{"attn_scale": 0.125, "tie_embeddings": false, "init_std_down": 0.00351, "train_tokens": 1843000000}
MLP neurons of a small language model. Each row is named by its layer, matrix (gate and up: input weights; down: output weights) and neuron, and shows model dimensions 202-329. Each number is 128 + 24 x the weight over its row's rms, rounded and kept within 0 to 255. Numbers have three digits each. A neuron's up and down rows have the sign that makes its largest values positive.
A block is one neuron, or neurons of one layer that tend to fire together. After each block is what it responds to, as a language model described it from the Wikipedia text at the highest values.

L2.gate1298:095125094117123092148094101123130114136120140121135148128120119104137143150149117134105133168136139144176120114216133141119122141120144146110119127150145137139110119168124105138129141123143117150152117123115107124091064135105155136107173137128123119172088078203106140110095118107149130085069122110112159161134115138125141131141098155142091114100171127084066107072086093131094134146164
L2.up1298:122105124121114162114147097139127056115141140130119124157122132161098136146134147124109143107166136100101158166094134166133133153143127087142103185113113122116174149171107147081116143151098129127142124135118119154101121117151113107116152111116103161127156105122128129109121129103144080141165116153154174124136132136091134127140156107132123128125083109116118182134074176134120119129084
L2.down1298:112098126107136091103113144091136096131154087123116131152129115079105119145137148126132159145146099101137145126136092156100151159133108132127155142149146141134144148150093131134129097153123148149151145102105084143134147123147148117102147148141096119155115075155108129096110109167120124139097127083120111096146068143119113160144115077125142143154155125121081155111123133199117105134132
Description: Table and heading structure. Tokens starting wiki table cells or section headings, such as column headers (Votes, Role, Title), year cells (1980), === markers, |---| rows; weaker on prose "that".

L4.gate319:160111127123126070095147124105164110147132130144137101121093121110104170166135126136129165105119125134174119109127117131142119143139119085128121135140163121106123161158081094158162093126134159133115117153119124100110157102100129144138146095111147165169134099152157119158129117080131111121083107115134085155078148074136160138134131114163108140140133140113152126104107125135129180180110
L4.up319:115103097122139137135104135163133121126087104105118130119085078126144110127135146152129178142116105140163102138165153147162117114127120134127119154154120199152130140153128128157080099082154132152134137133114121139121133095137150144107202113176176132146127121137106107132124139109130153081121150110104146140088123143164143107112107068112158122121088117112129121169116129104133122094118
L4.down319:094142134099130095164136134115128132126116097123093126109115135141116148112118102112152149102153089124147146142128140143141129133123126116124149141103136135127111114152112147111167153112131135108111124131119143158154148146107109122109109125170122140113166084128142119171135130081134139134104127164153127125104139078129143098165099146148098104132140176095129108094122139136154123144103
L4.gate769:114097150172159154120136098152084164128121150164110131135126160114129144101125106150120104119156140109153125115157113113144143120181081149133155155092149132162149084128086113091069125134111128135105136122131175144086156153104129110134172138141112111124122199130144129116123124110093135131140133124109104128111136128150169100136140114140144057176113117123141143123117127137146113128127
L4.up769:093086116131145151160091135141131152162122109184160124117159097109117146109148133128127106127123163133090114127127114118137066144123099129104124144165132190145122135177139228126148106091128081143094161105126138154122123136134165149155109152127137099150078173142144163154104115118161079136150154074130097124088135092121180154122116104156136081115137128135129144121129097147110097113163
L4.down769:139126128124099099173142129159154192151120149167064139148097111082106116132151096174121157105126173115130081162132140146087080146126143086099109139141115124154143113138101152128101152136079107100121164164111111182149124162144126148148126148131139125125154160096100119146137139117192090100116111103125134126126125105126134118094147121135137107151156124132171108150101128124121138167106
L4.gate770:107125096148115131122140105165159073107127105157125142151124138170144115167125149134138132155099170119113112121158165095153106128109112103156140146141103117134145155173154107134094152138137113117153090092155141140128113110133147118099143131122150139097162124142145129159147177087105160112138162076121125149144116135124103139150099137167148106159145130141163136099153147134106122146157
L4.up770:143085114136150073165139146126139142122125062168132131136143131120136158123118120141104096091155143166153108094121118141098147168095155117161150084133116134139094088105102113087104109151091107123128154116108138120161127122100171132127152148097099138179150141141150124118142135114155152133103151136137104112115140111126126144125150148133158103100123137121084106144108123186124108137125
L4.down770:152139102126112096143126115126117136094101169141149115157109115122085111056167125174123122116106152107102146131152133116149094107139150126083121100098160117139140120108140090087096147145133125138084154097077130143132137105110170105139102157115132118131145111134175138136136084099140129132137111116118145110149158114121145165132135160108115138124180173186119129145120146119138124117156
L4.gate890:135128131087089144130136176127138137096125110124125102104137143160114084146134110182137083132153139101080145127165084145119132135095125098148121131150130122139136132135148127145131119119099140117139169127108152147102141124173127146143151167131159152104133121091121128127152097175154137127143117120089141144129112110077151116108089107127103134147166126096121057126095101125157129114136
L4.up890:147127109144113129105155138117140145095099103133103104110120150153103104111081101156067085179150136134109138117111134133095155147140131143152144157132112124141126153113142143109129154116166129140104139105109130110159123167146163110108150090101131160141114207108119144157172107147167135106122088140116159155133115117122117122122128070131077144091158131112141147126122140122115093163151
L4.down890:099123158139161101135098155109107121124120129152100139120109153157102160102122130132154142131121105119126105128178113109145096110160139139126149107126092146168134123166134086116106152124110112085127133127118121133111119134130146127107151149119091123088117155155106109052113168139149070094115165134146146136119127105127152112128094141108114121121140123162119122103129157142145130122160
Description: Predicate-opening "as"/"a". Function words opening a predicate or comparison right after a verb or copula, mostly as (is as follows, not as successful, counted as), also a or one after became or was.

L2.gate826:134155107138128156129160149083101130177145082135114125126070117123105103153120175082141131147135165180117111156123141138144124167114134101109114180123125134094171146126080155161133143123117133155133126126148174172149167114088158149126146100139128097138102116159169115151142157135113113112152141117139135147120086118113121124152138162168180119113100116100170101080129143122143127112123
L2.up826:106154141121122109159121123127134129085106101094125120081127144124134103137128095092146102119142150150123149149132138092119178178151112165109096109084110138164140120144135176107161169140145123144138119129152157155118108150082121145101132140094129133103159085161134118153058128134130113083102178136109134105109177111128161146120172127112150119063116148121183147131171147118080160139147
L2.down826:131098098120122127099133139160134107093121113074107156100142149140128098150112111145142153113102108124108155104100102117130075094133156121108159168155120120201111093067126129126111131119107107087130130118117159130143138150116147125114111076137147122135133128099111110136128123161114139113124109109150143138113150152120106149124175151145109096148153123112150151113103114172168132134141
Description: Dates and name fragments. Mainly the word when after an until-date clause, and month names or day numbers in dates (until 1837, when; in August); also second pieces of names after R or W.

L4.gate46:142102123116116150099111157164133122122125136076155125142110117107131117112137122118131122145103155165135148094142144104158131141120138124143139154138100121138171127154170169168129150149100143127141112173143129130147095161117093107096057167102101161157112118121135096139094113090135150097124140098093114122118132191149176133139166092123077104142142177130151148190124113084078129081148
L4.up46:100127097105171116152159093141120112135154138089149149089143159147111156109108106122127124135098124129091160150131099119185138127137113075147141123103105111109161114131111096119130140112143142108142079133126135114108113129119119118115131140167128145091134118118128082096112146126147132138126139119099136124131134128099109094155108089151076133155148094118075151107180136136091113096155
L4.down46:135130083112091099147100099135152158118148158141140164112166141097161105111115141160127114127161166082176131162165136102140077128140142165140152170159154155142142108162127133116163160137160088112104073137156062136112106173100148130137119135117142149110113138139142105102114157132104145118124117110139161131107124172116102142128081159130160108110146138128131096145141107146165149138127
L4.gate406:090109092126136126110159171117149100102142127125121172123109157150126114128135136165149143156125140116102140121157184133135125111140115172140163161132152104143153125166106111120116142136128155172140121130136154109116119128151136124126144093120154098149128108110133104131119133154083071112147148089115153153185107142169131126113119128089155147113100146131121103145115143126131151094168
L4.up406:106077136143178121135135113147154119134129123148103163138127137120179105129149114111134105124089149130092134151119111128146136121141140089128133157154164137120133118152121119132155119157088124135137093104155120139136166112118151112129082111152129136165126167110148134103172101120121105157155120136151142102118183116135165138108146159112111151120128062120102144126121113106146141095141
L4.down406:171156109122114187103154138134121147118139141130105107132111104092129148151137109166136146107106114120164149177110153108117156117107159155151161131162142122138138163167118151110182159127139130173106125154109157116137121118144128147160126146152137113099157167119122119101158116149083088136108126138144124128159109126115114118164116144173163103109134125114110153156097108130137149138123
L4.gate621:157132064122130139127141123068121107122164110082121126138108167104122157107118100132163147122106157165107138068156103108138135101119132128082150132167093098109109098115122104164190130086125111146136122125175109120154089128128152102136145163165109126141134127138118085152113168095128157111160132110130153149129109120114139125183091137177130186156132161123158173100147103147131130125124
L4.up621:115130104119104110143133099173132159118170121153142151154131113154134112086142110142090102108110144120123148143137087126095113181140138119148157103138144100146132122121109123123108111101143133128115135179116175145150112118127117138138085086151087100085135147116109133145125169089158135108110148091094147135159118141159163137117143129108089158134163108173150131159148150119139160112145
L4.down621:134101103128152144134138113152100138078085138123127142162122130134155158149152130122162146137128125123126113135137103123115160116171129147080134127156141101129130135102087145082071098186105072134083161128107135143123157145108118119088145101104134131123112174117155123103108120132123183137158110111144179117134130142105126121108098152086156078102109129125086144160136136135084104143173
L4.gate944:088119102070099119128129098159105121110133088125096129139146159110174143151133187120148126105104156123108150146145088181153139139151118128110132144162120148135137116141132133140114113131117120127044155135143172094174098137147104094129124140176136155127124153107164141102136125111137088105192156110112149143115143154131133137131153125135124120133120130098108109121168133094128104062122
L4.up944:192170133149083139113138109131092129136136074061114130122150120102138129118122136120144148124112139138145149104123156131124135142113138121111158142153127122112161113127141089121143104157118134134122112120109103121134155128126118119154135118142109146076146126137114124144136125099141073195119142104151131123116119148145115111161157094108119166150102128118124176106181127143106139119096
L4.down944:133104103162101180102123138126166135107093119103064118139163144113110106119125107138152134145103160174140142145143114116121121111118134134105137167142101084160136155055104134089119134133148122178136127145161083127074120124117151108118119156087147124099144105101136150106137140128126090169089122137143100129111115104144090099141117128128115093138108127180127122145160120116165125150153
Description: Year ending time phrases. Fires on the year closing an opening time phrase in biographies and histories, as in From 1968 to 1970, or Since 2013; rarely, table name fragments.

L6.gate917:135118135105130079148176097113124100127095125119104208152086102141152113147105159115142114114125142127137182122135117144108169080101151113127150154141072145104152160134136138148136159144108161125121135122115148128108153135130146116105144091108158107169122124114157149164142108120144138098101121150148130124117111119143090119149119156130134131139126166156138136106098135118139126114143
L6.up917:095165076139154097142174108107142129095142153170086172149151096104133118160134107143134104130140117096129127102114100100082109140166118123091157122163137111137097110132144142160160116144164107130150139113119116133134122144131151080126120111113115088133096111169182142179143144118132110147098107102134150125128161163115139129156151125218126138111104115100121119123138157101103135151119
L6.down917:136122110148090149109163140129145066115149115154122120160129093094110166171104159150128149126115113171174122091119126134106134134122105098143107126108127121156118158097147140117127093090112169060138170144150119128140136114122161129105129131137096147157113099127117118131163118090110153135123108147174127141122136111102140138155128089139133132120124094135114111083123142133124094104120
L6.gate1118:123091103149129156127114087131150082131133108169112134156126087143112159143112107133140139168089157125135127107126144168105134133103143131120122123164104135131126100142137143179097081158174090122119097108137140187125085138154135161113166101122150141154156148160138142147143110098081099150148100125111133114167124089168166155112119073122141137132114149148117129110106145113166150113131
L6.up1118:175136133141155097126134136158095109119124133137149102164135098116117130139121131150147112151134101189126149144086137135108159118155120156119135152094097137114111137138116142136094139110144062128165130143098131179135114099102151150103119132139119155158126113161108127161131134124124109094147128151126150110130154119098191121154144157234127116147113104146130099115156150127136149174088
L6.down1118:155160121106150120125132131155120085120142110134150101158144124122141086136144121113127141115131099151119158140150149155136122152141132082110117138118150159103110169161140177173125085139144129180147180159171150104104133121154130142128122152141171106108137094123124116154129127109157163086137123161135140137084057112095128149161098155114130171136100087136147143121140137105173142155117
L6.gate1184:088103135126123159111143115148086122129181131134094139119161164133119100151128157098152151103177140151143123085104100141122067130132134123104124163126096103117074154127095134132119078105104149107110123120162102172074125112127172107076123135140129154094137154120170102107140097097103104109113128140144136185121163133180155120127117137138166136105137125141135160105152184123139120136137
L6.up1184:136132149110154102093156179133108118108110089120138153129100133112126183147139152141126146131124109120125107124118130140146136126103118176153143208180147181163103152155182150150113147135144103171139140155127128127151165120123168164103133105171116144161111101122166120151106129127136127126151145144128092071154086117159106163134120130067122135147127115093106135099138085121084143156130
L6.down1184:113120118120126143125115124140149133121118124088143145170117143137173133161111154141142149136164114129145097119164099112103129103141135160137100138124121109088155099110147185114097104140085147169115079097116138110135148112163152156142124164165139122093116125117144136136175147093134146086133095148119078131110144152107138150092115130146158117114135160185141162151123107195136127109116
L6.gate1236:174162096135108101144096131123157117112126137145113163194116140101138134100114156145120123091087115148118102112104131097097141164113114100114107126077129093127125151132146145126161114117128105148132130145183098151148140106131167108143104098094124124148118101136175123100162139082090126121127141102138096126140169156112146125141112124153108175117120110140077133130077129144118130113136
L6.up1236:138145120141129107107101105158155138112126096121096132120143106143136117170110140158073109192202091141123139144126115126148162121122140101159129133171142128166109135127150150102151111123114133114155177162128126150112154078175111131156133163143088077116140138150116167115075137103111129153130097125156125139168146110116158140128074166139105146123120144148151154141130144120121178144112
L6.down1236:123177129134111138138101147121153156139142159116135123139128131125152140126130126139131114124186077101155178129157113115148153112112147133139161126122148131141103170133130097124176127109113139149155156146153088112067119129107124121148156155175083140095110115119066151152084141165107095157122102169145134129113116155137139179121114122099130135115142116127144116096169126111125142128180
Description: Table column header words. Column header words in Wikipedia table header rows, between pipes, such as Peak (chart positions), Party, Rank, Time, Votes, with occasional weak unrelated tokens.

L6.gate470:139115111134117095117115135153094170128135126124046145060154099136141159119113117116075097171130103137111104142127170093102110187151104143134105102116104134129141124141104147127122129141146133115130102148146134103128115104122094128125116128122100152102154142126092120132144110189154099101087113124148083178130143121103148151126145143163125125128148140136112145104123114117142170116095
L6.up470:122096160128138148123118117101092127143155090137160131086159111114175116147105138099165111090044118137153159192118149119190134142118108192133095104182105112139123099140092136123104130129100138140109107120145144149154107109137118104132139116117102106136150152162133144149120143138143076141142114153079115159096067166073127111128131081119138137137176127101152121116122148173141124084101
L6.down470:147183109127122145086132135137123110092142089173130114101109133144123140082071159135137137121119109146101125115159162116155105096097131141088146126098124147145128144142141129118167155141165118251117127184138109130116135123154084120120121139122189121079145106113129090133134127142143126159133130142152135171131113160112114142152112141136142141148132139131133118140142112128175133135111
L6.gate705:151107117139142121129149144132118128104158117103155133109119109104161127113167158077125135136116110105153143165127132095116095169127168151115142140141072133178167129154140099170105152103122122120118097138132183166132141123155015170119110104126146145114117135162141093110124166137115149117136113145125121147120130187154154123121148158123137128151104134175117155119161174128111137109114
L6.up705:128150106178116175128130102134132148096124129125100129106148161083108143116083111171127112146120084096133114110156086080161103138134146089151144094139130131129109103115168120124113123108166115148163125107150141127125135153147095135121156144119120158147137131161101124124121108089182161103135096109102108138163118142150142110147111145133112163153145145164144148106139109158123117162151
L6.down705:111120128140120139114082160148110145112090106101154126105065125156111128121119132131147106131115154136124137102137140161131161155095131125111127095110124125111149141128160135144096113151120141175152112126104097115121115131113130136123121120169112120099080152129107125126131114168129142094109175175153122158150107123102117141166116144137144153099106112156084106107159120101179130137145
L6.gate1042:165169103134091127136136154113122120110126152127143105113104069119162101099132102112113112152110145110134103123124118103107104152142142105129101129099117130136131118118097079116160115118122118145132128128113146117148142095160124120126138093156154080109083151134116133137155140137172124135163120121110134144108112120122118134083106120070135134152102120127112149106111130149088115111102
L6.up1042:118132115102118162117176097181103155129110103094132113096126172159107127115138112125161120125117084146110112135104079152118117117113137109111111116135118115153110072121085109157130137165151095118090155136147174107133084100137112116114111155134155137133147129086102134154134107093135132140130087124095121097172152118103127111112124153127143109139156117155132171119134126133103149129111
L6.down1042:127131067128122129117137180131126158100138171188098131148124128136155119114091141108144146135126136146147102132015129129114096196136136133126127122072113147180147151144116146127121140161145136101144148155127159146128151140125104101155135122113187104108129138143102145160135105118135118133155109111179158123104139112135156136138174118108126119108093137136144143131076116144154134138100
L6.gate1263:120125115136114114162089133187144179073146132102130181113128121128103146119127092160152115121152142148087118171153120147107144131076117130116111122099127115147140161145097149169152101114181167138161162109119168143136130135125130133116136095116143153108116127154114161112140133131140121112138111119106150083106124139118118176150141130113126145135139106093123146131150081180118124097143
L6.up1263:115114138137114143123103146129109109139109113141125166111106123116140145111153139114131091129157162111125115162150113101142129140150151200127081111147126100139137150105114152173117125123083145117135194119121102081083154130165145136092121138117172063125169095116153093119105123103124136148164140149102190135073147150110092164132114097192157151130124146165107083084132110097098130103122
L6.down1263:101098067097090137162132113124128181117128128054076093134116135109113119167099120166137140111144154106158123108162126139109164127133108144157136122086161160117140159130107128143100129170098129151202110134107103139137164174175092112123091134126120137186139127163157142148141136146203113122158128149157162142114139133143093131108134107111144189118167094111130100127084115127107150105067
Description: Year-position predictor. Tokens just before a year or date part, mostly table row-start pipes before years and in, to, month names, as in 1850, January 2025.

L6.gate303:117151132149112106180131134122172151112143136106127178122088184091155138115108123136117127108133143167125159086148119130124109121138140112129133133098136167107097154129094136123141126129150120125155144137113107151169142102104186138127142131116164149136112154122109049152152158136164100121136158106133125160077165153131173099134095153133126086118152128146069104137130140136109136129152
L6.up303:071137115137156122115135116126099110145138105132103146099073140123115094154114137158109122152133157153113148145118142114122210107104141121132126128132130126140141119129147107151107154143114115125097145126143162120114161120059167151118136170154154109098114100129130110113118166148151141123119122163086108148134124126131120166150136133136098093145127112132138135121063197122158159137172
L6.down303:082153152103113115107114117130114116114143117137124135156111117083139187108097119130122139098117124116164151124128103133129084105137091106130134116112160102107098121144115134127098159137134091050118114088095153104160116134075136133165141143167088091096150142179144145084099115055125134137122146127180142179123127161110174101138096119123137072120120093128146116132141115123120138152189
L6.gate325:117174090119154112125081171085105077091102109156082142087114124095145157134150122123116150130082148126130137093180076107141124146110072104131116110124144118131092143146132108082096123119118150116137147124146132150162142130160201102105110131155132122133131164148147096094145147111158089140120125104114135144145175133111118132123104136149124116129185155100103111096131128124142096129131
L6.up325:114121128112179080148122146063180097121149096132111188107120113114107131102125130165138123149088141114124140110173108128145127089078089118163163137170122151133122144112151141116108146122134136133117096100131132128098149146152164119150077097152094139113129121134117126118131166086137109132183135138098130136093148091110093138122098104144167124146153063155109122117148147162118118113140
L6.down325:074130098098166063142117130122138123065126133131174133137134142151100160124128113137124137115148109112123118123126099127106120099118162137176111176163149139115124141111153161119096139146162150080113146147138175110124127124138138162134128122122106098112154121111150123106135178132121170154131177148100181130117146104100138133165131099166104138120124100102165096119107149115148074131172
L6.gate400:087155153129163156137111128110176120101116084137121113135123130120156160124146100138084157145109151164149154109148091133116070081128172148130141091126157093112119123122147113077158149108153123115152124136156113099135123111120155149097154141142137164152141134123121118116113162124136124113159110077120146141116160146121147164130114079113117159121120159132143106101111145144134128156140
L6.up400:097106110119144095123140127125158159113082098134127097157162152141117148130160135126085103133087163112154124121109114110114101135082130129161103141069121142148181116057115133092114175125124113142135150128108150110151127144142125121147136114127120119128135138173127135152122158143127127155177095118131152097117156094085143118141138118085078101141133166148131127132132134111110122100112
L6.down400:085122134073130110137144120125087115104126125155135135123084095101150072155139126143107145115127104116154173142128117132156160133160149128168150172102158079130101095159103121148111117113150167105141142132124113146148138115133190169096145155148126093127137149138126097127119164128138129122119118102136211143147139114135117117148116107111127134128140152139113119140111149163130152139147
L6.gate974:110125094136128101159092145161183150139174151178141120083137161140176114121096118115115120084133099126092136117143086133144123138111083083151116112158149151161146144063108114126127131118143126128123106130137098143178123123125151144117133148136128124151094180133141106114096124162088161091140170109084122145149133157129156110142142118131138073144166137128147113121121135143124148159147
L6.up974:168136112164139140116139169154168152132167168149167117115138106121166138112141141107106121091102147136135144123144139161144121151100081103156105095145122096131113155109120150131119131124161144136137138097127117165167157125154156147170132131116145138113153139141148147138142131128117176139152147112146132127106140155144124110135156137123128102120140120146153159140195123163142152139142
L6.down974:110120095147129140121147093106113141153138106156108125167127123147145132111086132148150120120137127135109088112160115101152155108122105137150122103127147086141133147148097147137152138116142150111116195154123133128200160163148167122099098121098146121145145165128137128131118116090136130112089114147165158132124122101122131139153112082127148120117159180140117144154117124161114122172114
Description: Preposition "as" mid-sentence. The word "as" introducing a role, manner or reference (made only as a, performed as part of, as of, as told in), occasionally "As" or "like".